config.yaml
n_kv_head: 4
norm: "rmsnorm"
norm_place: "peri"
norm_eps: 1e-05
positions: "rope"
attn_scale: 0.125
parallel_block: false
init: "trunc"
init_std_o: 0.00958
init_std_up: 0.0469
optimizer: "adamw"
schedule: "wsd"
MLP neurons of a small language model. Each row is named by its layer, matrix (gate and up: input weights) and neuron, and shows model dimensions 0-127. Each number is 500 + 25 x the weight over its row's rms, rounded and kept within 0 to 999. Numbers have three digits each. A neuron's up and down rows have the sign that makes its largest values positive.
A block is one neuron, or neurons of one layer that tend to fire together. After each block is what it responds to, as a language model described it from the Wikipedia text at the highest values.

L8.gate898:507505492520513505499479515486500490532477509496497491514527472467457498490485448511538461530503481519475504517509538523495475539495516527513475516532471491496508485539497551496504474483484487529464514462506515487522466530454532460475524485527471513467483445500479518508468508490470502504495533532493472499519550485512464456486463487522515508500469529486559517496495482532490504502525
L8.up898:497470523524485460485481525501451554470492497518500517475527498499521527469546464475496535505475505513489513542474510507513496504497472549492522505457463527529489444476521490465504536484518508484540500518530510533470517484533505513529512513498507497543521543476521458496522479499501437503495550501505537513530536519497546495506484551475517512497529493552517464498521492437525476476506
L8.gate1524:489481491518533502484533495491471462451503481468489540496537471486499467504506473477525470482530509462499533533506482536504516528499515537460490506544468501476502486521467563521524523500508502511537508498506502467513462502474509503539462478520534507454482512486519469499510481483486497479499501474493531504522537539552506455465490476477514538537512539472449474516478521497529532529542
L8.up1524:537459519501525496509484474532465508464506550515515528455522489491510503529546496535502534512495487510472501508498503533477515509477543507519527517468496524473503473482473530499482495542556510509549492484518446509441513479500508482502514476512456532448539497526486508536511514488511505506475498483489510499486474509499496533459510456518525460475471503511515524491468490461542525503507
Predicts upcoming digit 1. Fires on a number's leading digit or the space, parenthesis or dash just before a 1, e.g. 2'0'14, Tigers (1953, RP-1, coordinates 81.07.

L8.gate859:530491491538536481501538524446498515534508484491479485497472482516484480516470484467491516526489480496482505523478497538485484508449535512444490527472480496481536503532467472496537461477521446528515481539472496478498524476521524502511497488472473479523497548492481496520554491514476478492508523523508501531496489464469469504501483487502510505539533539498499537478494520505532487462512
L8.up859:488509443517527519523503496487503491479498515491495488521484518525517499534481525520466521453491476494484543519508505489534476525497493491502516488487486497525532577517531493457500463510501492502479509479496464491508474443507511483530536516512457492525481498522471507474499573484530519514493494500521503515501519477466510517487497480486468465465510477466451471466488505511525499472463
L8.gate1063:522466516522476541493529503548490486505430509527464470476468528463504510464512509500465487528458492489488487502514493479469492506473510516512513486496526468467500548547543503466497528481507478510465479571481519488511438486528497532467509498468484513532516457478474458532531497470468520487479545515478507578471465523513535471515469482480520458531524485486500506487537463504506508475517
L8.up1063:499556479517493515524480519488509482480530462487480509530464484518461478490470490533508472504546501465501496518490540482483494556485504458480467479539499496542466472485520494475487486498470491530499483479511473530504475475490504499522466513469487501487502486520474556519546448481547483499485523509485518511531467497482495512500499523518502496477496459521480470457437469466476475456475
Word-completing suffixes. Final word pieces that complete a noun or gerund, chiefly plural -s, as in characteristics, images, reviews, and also -ing (filming, trending) and -ities, often in headings or list labels.

L4.gate251:477472518477488519551501508470466480524446496468466471485509480468475545499478473500512476488459528508466552507489481536491489482483507499520526501526504508490468509475523498511495486493484532550497448516497524484452524516486528510479496450505562535488475537501520500545491542493492496472564480502497505509524501450512508502504545452516502507507515501491475529491515486526486514491492
L4.up251:532532558503493518458484478491512504497536502535498522517482498504495499486470500503458521497490495464493529501474482504541492520478486499509466509492490496514510483516526493495502489494507549491503494492504548537469488525506495495502474498505483515446546460478514523507526497516544507480568508522530475499503486481510499506489499511440502490557518499516503479542510476474499463488502
L4.gate879:501488475540483502512510540512484503493491486517517508514509505500470492506507545511501483484508472571441482497536512495515472461503497511467494543529501473487508468514517462522498517459455512469498479486503460490548483588518500519488515506514482509486520521500484539487509522588463494503527513487460489487492507512471480521545523494514518523515484512531488535517470466513511465510476
L4.up879:475548501492534495493498516481447475549508499520535519460464494463524518484497513459513510480489582510475498523541514517467475520530488507520471450538469510504510494485558457505500466495509510522498530471495527526528500496482499515508496472444561528521556466520484528530457491511469527521505442495512492519503515484545534476494532503486452479517509482503522484540485518516501527501528
L4.gate1141:496489550493524491499485481487500479467459467538511493516494488496482562529488502549444516470541454513528506487524559503515473452495548529473512543461521519523465463488487497462504482474465533519509493492484462486517503531505506509441485476482466478405483490492513472499505511538456528491472527531490462533505416497517503447475520460481484453539515515507509510501520528473496516544509
L4.up1141:482480503532489498416530501488488489482491515510474516482514461494524518493509470485511490534514485543502533540503482541529440519538488522494516514512476519504492503486477540498501483517513516501538479483467454464501502532502520494501501476540550511521485507497505503474488454497525484494494548497443468519515490473499516512482496500467509512540510474516545489506470507536527505490526
L4.gate1378:521464499532517508489531524509484516505486482476526452505479487532501478479496532502488493493438538500479495523555538507504503475512501499473490509478482499486482513487518492525473503504456491486480509493513475506491508530512485514516491463527470567436526458515477496515518513517477497503468506477473495500535466481476494466513486474519540481484496470493498529494486513525544498483517
L4.up1378:511449537506542466514494481514508485466512498511522513453509487505562536509481502512488489495466520481505514506508492469479503511524496503509521483466450493580487499476543525489517512463460472521490473519500502526526525524461462487542534503512528519493505524548492493494503520505527566493483538477510523506486492504486506534495537515482487540476499535478472493515442528541514452492545
Year digit after 2. The second digit of a four-digit year, usually the 0 in 20xx years such as 2024, 2008, 2015, in prose, citations and tables; weaker on a digit after 2 in table numbers.

L7.gate177:490534469508498520450508533526478461531482506496486505497494540541482506506501507505496534498531521508513507536493487502523503533521507490491490515526497525474517486521502474461513480499517498498514459488460499464472445467513491468491553519493486495524466497492508488498503513507526473468503524500496527487526467470502509526489441489575503528512494485486520515527505493498495532514484
L7.up177:500530507495463498524539506494519521455495526496491473504510508514447500520518477505538570504460460500509495507507534498509473514517501560486479501450541445495499499503456500475553470485511486545489537497547539485514465500505487466498512509489491430524558491490461578483489493455458479498499478530499513509527499516496505490493507474488500510478483534504467514518504477515515499492505
L7.gate308:542473487488522529509433542517439469472459467483511494483521513509489519532455543526481514478494458512463482521473474521478498489550500515479502489540481486491506485497526523518452511535490485529488494468494517446495439503470500501485502491449532516534514522496502538486563530499495519500505504493474490539475464482517516516517503490526471513492507526476497499496506474492499489538532
L7.up308:500485479528498503507520505445507512532544483487482492471488480461528486468529493490529482533483520534503470518502497474513538520457480477495507508479491487554487568498503518490461469497523471493508472484509435469527496511508508500478468465455495488482517488533524479490532540501517480534487503470481485471535471561478538528496495522513480482464529547556507494464475510497481501495530
L7.gate439:469516469482462505458502513488517498485478457500558520495459511516503510522495509538532464531507475493489516497520558469504464511545474485489472539535546504493491499474535494522513451455515514496492479532493443462487486515507492496453516507451516547467514499522538554521498489481509513513499548485496519491499469488494541542533527501485505550523475517551516487488511508509512497493478
L7.up439:526537535523483489468525496505528502501453479451501516521487489489495475497520526472461499519471549507543527515491540494494493522487497482562514458501483539513533517494531455529454513542502531539538479484499478507536447461515504510486538508564496491523473470481543525504468491510487523500505543477505473498514478514503458506486486541521567506493460498504521504504502523490545504497492
L7.gate734:482512502516485521526511509502480459477535515487494460464512519516504471497514518527491519511469518541525527484536466523530493466484493512495512495539505526485472485524483472509447480511530533503520467494525520518471476496491473516454519517459464493514529549508468509500509520508483464535494464495512524482493495507522502496515509529523493473486520475493516485491520486523505507556427
L7.up734:466511501468465506487503523518465502463527496496494530514473515532484525512469468489443527519535504471540504494466469507462518534505517486485499513562481524484486523524505476524501505527487525469507538509508496489551494531522515515487467506483464479525456473494477517506498474497541464520481505485480497507500459442458477518554496508518511513492512519461520460448466491527465494485450
L7.gate956:509480484552469536480525508452462514537489497483505468539502496505493507469470516513514516548454457492508568472481521536491481491467501489476488509498479473509501498499520532496504480506513496472550503495457516519503498497501483532465533500469516492504490511525462486542514468537488504496495544541472500523503479495508508469480510504543513488497515514523509509521497529490508507484488
L7.up956:526486480511476481553509536501490520562490496523490458510479485502490505448477541519439448505454462482483512487492476533518466489505499522520477478494481471479489513490493494520488471506476499508482518522523547552514485498501452504537471501503533488482507549484491513516536454455485518521484480496474470479525475484531455463534512509539464473474520480510485513484460497498513488465462
L7.gate1014:479473514535495524509533523518510472504481468500476484494565474516458543486482550461476535500484506511515567485478489488507491494457493518487512499525534508473514456475479504473489511536556491509496490487517515480497457511508459486497488525494460516471476487518543449510481488499456479499516540474490542555534461543501486515508526501553493511491496455507459467520503478547538508503539
L7.up1014:511514558522470491500465503489482461532492473462467506485517507513460461487477518445511492481491518515498519492545514502532514504518470501504504552515494510489514507503527474515501499521460488514487481526494486455500510471489479478521484527508520529509541526505509500464504491451485488490550491521475518531503443493533489489499478522520469473527523504491512522536473504491469538474485
L7.gate1219:508554512547470508495464490504481496523503487467446518487527480515481502480523469499497494472462521532520489524453496458487456530486488526487552494519497523507482524523487528495495519523504486510499475526516435484491507499504497505505520537516457483483528499501451484494495460555476489491517533458473512493498476516527485532526541496566500482529502456509544545498480499540492525508523
L7.up1219:516469501489479492487525511479502532482498506493473506497481534494494464501554476523476500501481517482522494483481501481487507519520489527491491523502507450505533528485495518514482438525488461535431536442489502453478511466488513481483516500484506522513508456460506543473510506486502515511461486539432503512510471517484526525531472506531506536496513504502495527478495515478495469529463
L7.gate1367:512474546549473558490513526489466469486453503452495512490479496472465516461484524490501503516545504506503509466520470509470516493473509523503435494482473507535464480499491514485520494482510479492495483523501498509459474500565457503490522507491484535494475493509471468493507479520515521488534482504438529490469447505539540488520526475500514515543530466510505488480507496513524511498492
L7.up1367:541487493505517513547545515508493488499506534480521488493490513452489485465502492504501466473501523506486525521517512496470517533490516481520500482496485501507496498461490457492492509520510455554462482522488505496489501498502549489516498470480504481488531523531524508499514472466545491490513485496501505489529454490525572508488506546504448473518528493452504523475504506489524461494470
Relational noun endings. Word-final pieces closing relational nouns and adjectives that take a following preposition, such as similar-ities, accord-ance, collaboration with, and links and differences.

L4.gate305:475490494477517529511490491479519471508479486486472522504506496506493468479510489465541514477499535505498517502514541501488488562554497469519489450497542476509516491494479462501469472488451510512501498472494504480465458516517517510510528479518449528517514476483460495492507469534485509532471516473523538505527478521535506462489514542530512464473535513488480518493546502501443469485494
L4.up305:516490503498533516485508508447457503484505474469483468542451539467494460481484513499483445536501524423521523480485474493525500524518518519485476492544499521506440521536532502494494515537501492536556458520514514500508524522538468523540504441493474464518490512494517499489493460531515488517491513510486502510471492514517532476513487506486498464546516513512469475504489468500494494514491
L4.gate633:496509500499568504479506495476447435540481499486509454505464478499470483476514539522497476489489504496491515500522470511487508506491495486484483490556497465520544547589509502493502547454526529499511478527490463490505487511512474500520487530531541492502498531506519496523540484471494482519497515503503516535496469475512476479508485515515479515476503543504471505450498500480476478481470
L4.up633:500467462483513469493512495466506506505502527466486474498520478504480491495503507524497497537479461475452510518532524507493477522507506474493476505500510486490531508537523521486488496488493506494499465431509468482484537516507498485558491487493536443525489542538532508558504502504500449537513515525525418488493486492522479512516520497517450508522554440504469544429511516495489503518500
L4.gate1084:517500503530487511432506507460525487565455497513485481493495469516478512482489515487531496531509508510507504488524518505492530534499491517492514437506500435544485537528489503515490529504516485531524466482456492493531521487488525460534468500496498496509466496517515503526505468513519508497515475484461498540465462466560488519490514489527465526541523510518490503464485525512503481502497
L4.up1084:467485456496543511487491471518476487505519523469486470500520511506475537507504545484496508519443506521515517519484495520491474517524511471455457551551506533547520519538490525490494468504501507513548539491515491486488491508462539450532541522477528529530525535521520539479542479484498491527477507495520498513523507475530517526532478497507527504510511497523495484497507483505409490454486
L4.gate1406:469509434516543523495515550511489506462464519516484495518484525458521495488483514504503483540462560464517536471509495484532462487490541505522453507504451514494466473577469476517500509465502476530553541518466499485486505501498498519507469510490526517502472480501452480456552519472500515482498514504506541496469524464509505511491472533520485473521513488529507513510484507488453501473471
L4.up1406:524472510519456502498492497491534512516486488481513493468521518478459508496541458521509503523472485508468539476488508532527501484527466507482433528504495471559505477508471477498499505492526501483529471544477530486507505503462493490509480513485499514512507493519491478515525491503524513506489446503476491506547477473573463486471503515528481480461524541526511544458477478488473502499467
Plural noun suffix. The plural -s ending split off a common noun (word-s, object-s, location-s, wing-s), sometimes a whole plural word like games or buildings.

L4.gate142:520505522501506475500494509494486496487468460490523513498530490482493529503471520536506553496490479509491511530511565491472506520513493479521532475520503484514503504517478501527490485491461523522490450432487501491473489558455500508500527457541453483477510517434496488506517518501501486481499570486473490500519492485499483463504495496473542514505521495501501560551475467452481518516532
L4.up142:510470495524489496487454526440556507503535475479481545452440516495559553508534484514538516471539499476503496468504477495480518520517489485468515504529526513536481431513495486497478474450501523525497489508483477504458485485471435495535467495493497478502525494472450524466493484461496498472512503493506514478524506488498494467473503495506486515535516497523519485497450485520452488514549
L4.gate566:516476526501483522473437527498469491486486464494476473507522510470469466538466501517526498474499489528528500516479505468499443502478492494465542520502491485517495467448469504449501523488507453486503514495457528544530515510474462529506513587519508526495499518523502478525502466491506501508535483524507576503463532510503491502484490542495491507481522486482473489489530483489499523472530
L4.up566:487463480477517491524523518520470501530555493518519514480506497493501487516498470555471527508506471506465525504472488529434505557494488466553492490508533525448485519531522509494499486530524479527503488477497451468521504500548481565489467541529495508465531511482532541501496481515474514490515499490487584508522526507490512499522542492497490476520465501507519481498518500508518521475475
L4.gate944:465501483475479508521505503474489482525464490471454441472542449451533512490490502483496513524514513497514478543476488445490466515499511508519464514484462487451464499524487534490484534472481500499509461507447494475468508512501492503510513506513487515432500506509512499507486503490505525490595543447513503503495514484482467495483491497497462474484520470533520552584510489480481496503515
L4.up944:504541530514502503516487507511457506492487473522535500464493496488520484523489508477533486494487515524486471526527488450509482514505528476501445492487510473536516589490527497467483509484490486572480552513466498521469519490486493500548512443459486526528490483477457507503503488484498491496495558548503504493500501498492521475487466510457472445502541514465500494521495472522481481479492
L4.gate1497:462565482485505519512449511493477547454483481494511482519445479539517500547511501531491498503503546495508469513517496474465508505531484495496477519484502475456511505468512471476498559509511485508502460500485528491507486534505508523467515500508492544484497535534484476485526479515463500549473517494512495515476495493506476487482524441481499480529484526500491446513506512534517487500532
L4.up1497:483540536468492501527512511472533527543507472502494540527544548483528504464522510506486476462493514506452473484534459447528514477483529489456464543499532503518488516507473540486535493485485482507515525493491471509472510542464554482532440493480487474460495483548489477506477539535534509539491517475544524501516546518517492499507490520523472484507526510484495548526529503522483446493518
Heading closing markers. Closing equals signs (=, ==, ===) ending wiki section or article headings like ==History==, = Ofakim =, also some table/abbreviation ends.

L7.gate21:498458502541494507502527524490490527492455518500517522452527504496488497498469469514551455524513521515518482518510522512505523503488497581539479543510447504503481436547487537486505499489479497496503541497463509484499472520505512473529494474514478552493461498505503459523495485505496528515510502512512491535504514461516507466496516487483481492504509513463471486515494512493480512505541
L7.up21:467513480494479414503507537467491545508499487464493470439491532522506540473498475502554493490513515522468522523489509499546480491484515515502517502510490462478481497544505521502527472467537550485511503466511517531486491504510495524504476463495543506496545503541524521522481490451516473482522507542515497503508505498567530493502521539485471546520489470480555519438487480473539504515502
L7.gate84:490507495484503497499526511475495513485457507509495497508534459469512481512472523551534462550494488523473476510470500489500474460492517562527519514536445509495506528496519539518455517449527484475517505421507518494484460481479514465479514512500558522435524493503494480495480541491490456471521482512482493554501531493526508525493461489529496502466478502512573466523458533504512487470491
L7.up84:479532501485511473503520480535493493511479511490496489464528500498505505505514500472480504497475477547540490513524467534550485499488512513470459522510482519464496502559536543505510474503509501470522533503488483538469488503490463490467487526482485483475550558497475538547469490491436491489492507559522484503495529517498493481484532502499512465529485514476528483539490518474518518532553
L7.gate431:490492518551469487487487497524506436501478492515522493514513481506527472511526526496515471500481498565490498529527513507480488484495497522488505531551469525483448533512471530493477485468473478490512531476497491473546500483483505506461493505496518483470550470515487481519549472512487525460456552512496495494492494449504508452517519524524556488519528482532483476507510514500501556485476
L7.up431:435530491536501502514505510522525516508458481514499533520506489527505475491542500516465457567484503466458505552467486494504481503489564550536464543509456504495493541540558503486498493503483517500509514460495496498482530502488489486509449475499473490522535510480509563510504485477526477502507472518537510503521506493486496498456460489503538512460499501499500493525461486474513478507494
L7.gate644:492479458465516478516509513465449506473504470520464492520486432521498530516481466505486527548481475457481500532497494510466516517493527516496531512492492496517458507494463499499478506455507530516488470501500489514465463490498496531494495512488479467479504493450459467512443522495483490521526483463476464542520518538557506508507509505497521523497474524495533514461483510487539535516501
L7.up644:431516510484473461514510464492516501486503492509530481435502459467507526522479522472478537499504516488528511487499463459497483528446475507497492550540473514544480512470513503505482495482515507505515500462441533549473524464545484492549517489499471522476518504475499482520479517485530518504506512495514478505519515517507494543490505527480479535520473515475470498487514522474514492541497
L7.gate898:459450453550492537502494540510521479518512507478484489521529449492492503496500468510528505524467501540541514518491464458529464472493527519499525521461503462523462462499510519490504453492537495483490534460462506476462483477513485507530505460559486475460486460521502469522517491453521511485534489448505466479524486521509495513485481458500481482471483511500505495505516506533507518544518
L7.up898:497497463518493456503528538535539525466507512464553506482517459495512527473488489497543513557522483471449495516475494503467493558496510536515533539513496491528454490504525523500464528478467513511494520525445514465478501496496515476546464487449530502491431484501512540487510533447528486507502567510509497544544550471509509483481505524497490495476531532535517495492518528487539457505521
L7.gate974:522499525523476520497508491509495428548453495504501518534494466462485502488493464489514500519513450513492528523557509535496475500546483510498532490502471518487464531530488505474523521473493536473465508454478521463526499472522451498479507498468539516547528485496522496517516529490527498481466556512499499514494510527528511518501457496487481490519530484488511514494479506505530515455527
L7.up974:513469476511471486526457464503472452475522488535486510517523444459497473532529453507504528489521507505497479486478497506509504515499464518519518513536494512480470459512482505499510478477478532484531493451521507494497462499446528491497468486527498511497539488510487505478529517547527521468523468502464543485510510545495516501420505514514525472467484437502488488484539455516551464508498
L7.gate986:482454510520509469479489534503478482526477519510512479513513486497505466466496475511538498512505467462520505501504497533484509509481469533463462551545474495460480470489492548501492463482493473520547497468489500449513471527514504497531451540498512529476511495523467487487541541486494509511463480477526453522542471495525485473452468499459528477503478535493557474519475493547478522486488
L7.up986:480480501514515494508492465510489462506485491466529486479489512517483544488491441481509474485490508551521544497456500483552490540510477509507505548536495512522503468505508455461503469504482537500499517539471550500514472453528534496482524487507488519533478529495523484487530502493518467508490516506515534472458501512496543478509519515477487511534479507536534483496533464490492534517479
L7.gate1096:462509514502455505512527503473435528513480534504490530501497463482477520543473468516490469515537502503518486524491477504466485529514490553490531511484452510537499460490498543530468491462513509482528485488480513498476485461457541528522503472480482552477498498487495504534489509507492478522521475471531460558523499531526527521485486546465514520521478537515539512513485530461514487478504
L7.up1096:481474521505521450493522501512502478499502497481482530465528462504505528444508501534529480557479518506477493483479535548523487495491538562522492520553468467484509479585488489482514502464479496456539490493399488491493490503521490436524460489505509516482506511479491489527494495491503540497461528490468494546476518496516518460500493532510542467556493524497522479459507480485518545532511
Digits inside numbers. Digits or spaces partway through multi-digit numbers, mostly years and coordinates, e.g. the 0 in 2010, the 1 in 1911, and the 4 in 41.4072.

L7.gate238:525532484523474504472497544507482482497511499483499472510499508484536482496506497458509516499477502487523515442501466493505512512540463530522480501500498501452512534506468577483481541516521454500471478511446501542526524503514491504555502477506522538544513541479486526523498443484508466506524527512514500505486490490503516475506486516482480480499521487498506508495527484538458504478523
L7.up238:478490477525499491501508494504473470479541488477517514513519469482524513529533465466510486486471503478452510481487504481515488484462484495498504487512484483479521480463492510477473523455494521497529499528529460552512529492497550517447503515495497490488554518512506479471484441503480465471483524525462551468498473550521523473527486505510455535515522447504557546460523438494495507504491
L7.gate323:499500486484509514490474499523492525489485513493478510497483471510491494530510486474469496484467442498547526491471477471452476527496477536509497489520466549455485490494544504425498536482534453499536455481498496487496477457480531441514531516493458519467506497512507504547490486513465512501463517502499506513460491482495494513527506462501495516493523492541473495459499494459498527489470
L7.up323:480507535513512498516460471510454524515473479458508480483487485486513497534491503525576518498519471449468479527496472539473510555508509471515504500485499491488502483488509528484516537510509504500535442511512505454468503507539516508515515483567498516492527502534540465484491498510508493479488496510509483472521483492493510489527539504487461463489533492478486493485449475500463502487520
L7.gate568:488494487518470532460451507494486474480501477502511495496532408485507495531541489458492475486516472499506463456508429504498457514525498508483512489505493530505499490501543502512506528555534486535506492523478493472466485501466525503566477521503511489490458520512485468434483461498481464502518460494479490477510531509485482493447473481513513503493487427491486483545527487528455513542519
L7.up568:479511555505511508457513518471525536504431518517467486525471508502498483519516493497492491474481525443462494493487543555497475509509485510494431475537496488490516522506502534526483496484511497567481469501481548475471506542525481530511503529497516491507502522456491519467492510537491509480518480482488525517503552534504504478479446490496513497448535514498491479490458494501481524494488
L7.gate923:465529475509506509527495502503521491507485475484523474518539439468509493518511452493542489456476499480517511508480517464533473531512545506490552477532468513495495521523521464455501502485496459515528483562493482533501515523462492537522553506490513473498519519521491469500461477522505459504502535481491468526522532533521518485507520477490460520519504464521492475470491456516494476507546
L7.up923:494457543498460526504481525492556470465545513462486483508477493500495436491486505497481476525473540450490495493499512485524475564468500532506467519525479512514509501454493503506517498480470471509488532444509543492477503495499523522484495452509512482495484471500424502511506489475479512509511540517452479505550534478482538476500465489501560495538490551497485476519507489524525495508543
L7.gate949:505472511472484495526529540450508456480509505517486490519447472522495472492464515507529485504528502491486505541523554500493504527544503502459497464513522494476483506524511469498476494507485497524515489443470492483505530445488509512528474511501499474429504531487517480526476510511474471540501483532516536495503539497504496533521492490498480488512518538505489547480520488513493500534484
L7.up949:499534471494473462508507522510497480509526495523477450451455525476488493483497483506466499501462496513491486514488501538511522535539494496473483470508489490514540492489553505518491477500495464480512508486481469466497552487489536552485500437454564536526471491469485506528483492480516492520496466518495462501500500475483501498493507503488533500484500488452495453519534545528504520471487
L7.gate1214:471499527521463539492500502481471456517528425455481503499491492458491470520494479542515481489478510497534537542473476511478504510521482486515513456490523478494519467498489499476491554485493510491499522531483505519496538523504470529483529508516523501457509535518508518514503505488502457504493494539465483499520492528472519492497483481518484491551518506517471502479513498492481494467484
L7.up1214:522510515525557509479498506486508476539503502522496479530441542532524495480486456470462482474471490479460527487495530559486505521451530489487514503478486464496500475474469506490490514521536526513478508524503511484470514537523534449537471442504527435492498518560493533510478487457479465521530475479465457505520523500553489488490475525472542455497489458511480475539484472478532492464501
L7.gate1464:504500460519499545499492511493480473484490493520505453547514514479519564483507510513543533427499480505535511489527512530542510468470513464527515528500510545504531477517466508471527497505510441509496496487517519446501516524417534533548476492497496493487494497517507480499527471497482513456451531445496543534469494526561451457521505514506548505498494489551493487515524507508477499522475
L7.up1464:505496485443511482544457495504485541484545493477483508535487479528516476498536493553489532487474508486508452496499499507536516513514533484491480509495531518495465548483524473490529498506488518491514542513509558466482502527464512503492486511474477495471501507505512519506473504525524446480513475507504469536494462520498500488519527505510482492482546506514496489548488525493504556538467
L7.gate1470:498524506523546560503507495486502461535466468486500469478514476458492458544502486512494494523486517517520475515513505504482443553495514496512528511493503504533477501531518469465503502531521493480521517527467518481503488493504505497515509502502530488489494549507520487541517476543536482476530531457495501519544497496474492457545505480465553482482510494506508454525486490496504495532512
L7.up1470:478537461466508500476517503526474498486520514510476496517515505522496459541540555503478480477557484495487498499499511485537518509454500495511542481506504486528520485480489522494519522464526513475492486521493492471474519529490540553477508448507516466511522525575468478474484499452516474485550490537522519475476454497478483474511542483490510506499515503498477477521516499526510537516482
Closing heading markers. Closing equals signs of Wikipedia section headings, such as the == after Career or the === after Albums, also table divider rows.

L8.gate43:453493483524501510476499529473463478519496497452519507526474476492525480495493487466500503505500511500512478523482505507477468502508502510523516526519461471506502449503503486537492484474493472507519452493495501490486513474509468501527505531522474483531511469529466468508532474525505499462426491502514489464468511505521493449538550524507523500497543504521525513489487553490502507505495
L8.up43:478527509493537507534472473498526507496474519459512491573472453531507453511514470530522497527539515506476468481458495508489510481517510458503503491556532489567489536476507508501515488488474500491502481493480500472515556533504497496492478530473466435532514484475498497481559518499560514503413502523517512507531518461467505467503508518501525512489516493487472511528507525485496501485491
L8.gate88:465551448481506475487497540486465514504482491521520466503523488441478497533502472516464488469470530480537485500468494483522455504503511547490495553524520465490479504462489478502484505508474488525506479533509486435435524504509485493512479460505487499510470491464542500494496502475502510491512510480468512500489513534511511519506514520454490475532468522572517454488547514463450519482496
L8.up88:501486487515532558481468506504489525491501485502502490504508514474487502500525494521436513477436535503519490462530451494512491486428487440527530506493500526506493501509503499480457538496529541485568522469516506493509502496495454523499500469506542487486482485509474492456522528485520474496483511470560498472475480530486471459502520492513508514519515453499449475499510514472483488472556
Section heading closers. Closing == or === markers that end Wikipedia section headings such as Cast, See also, Career or Playoffs, plus a few table/list line ends.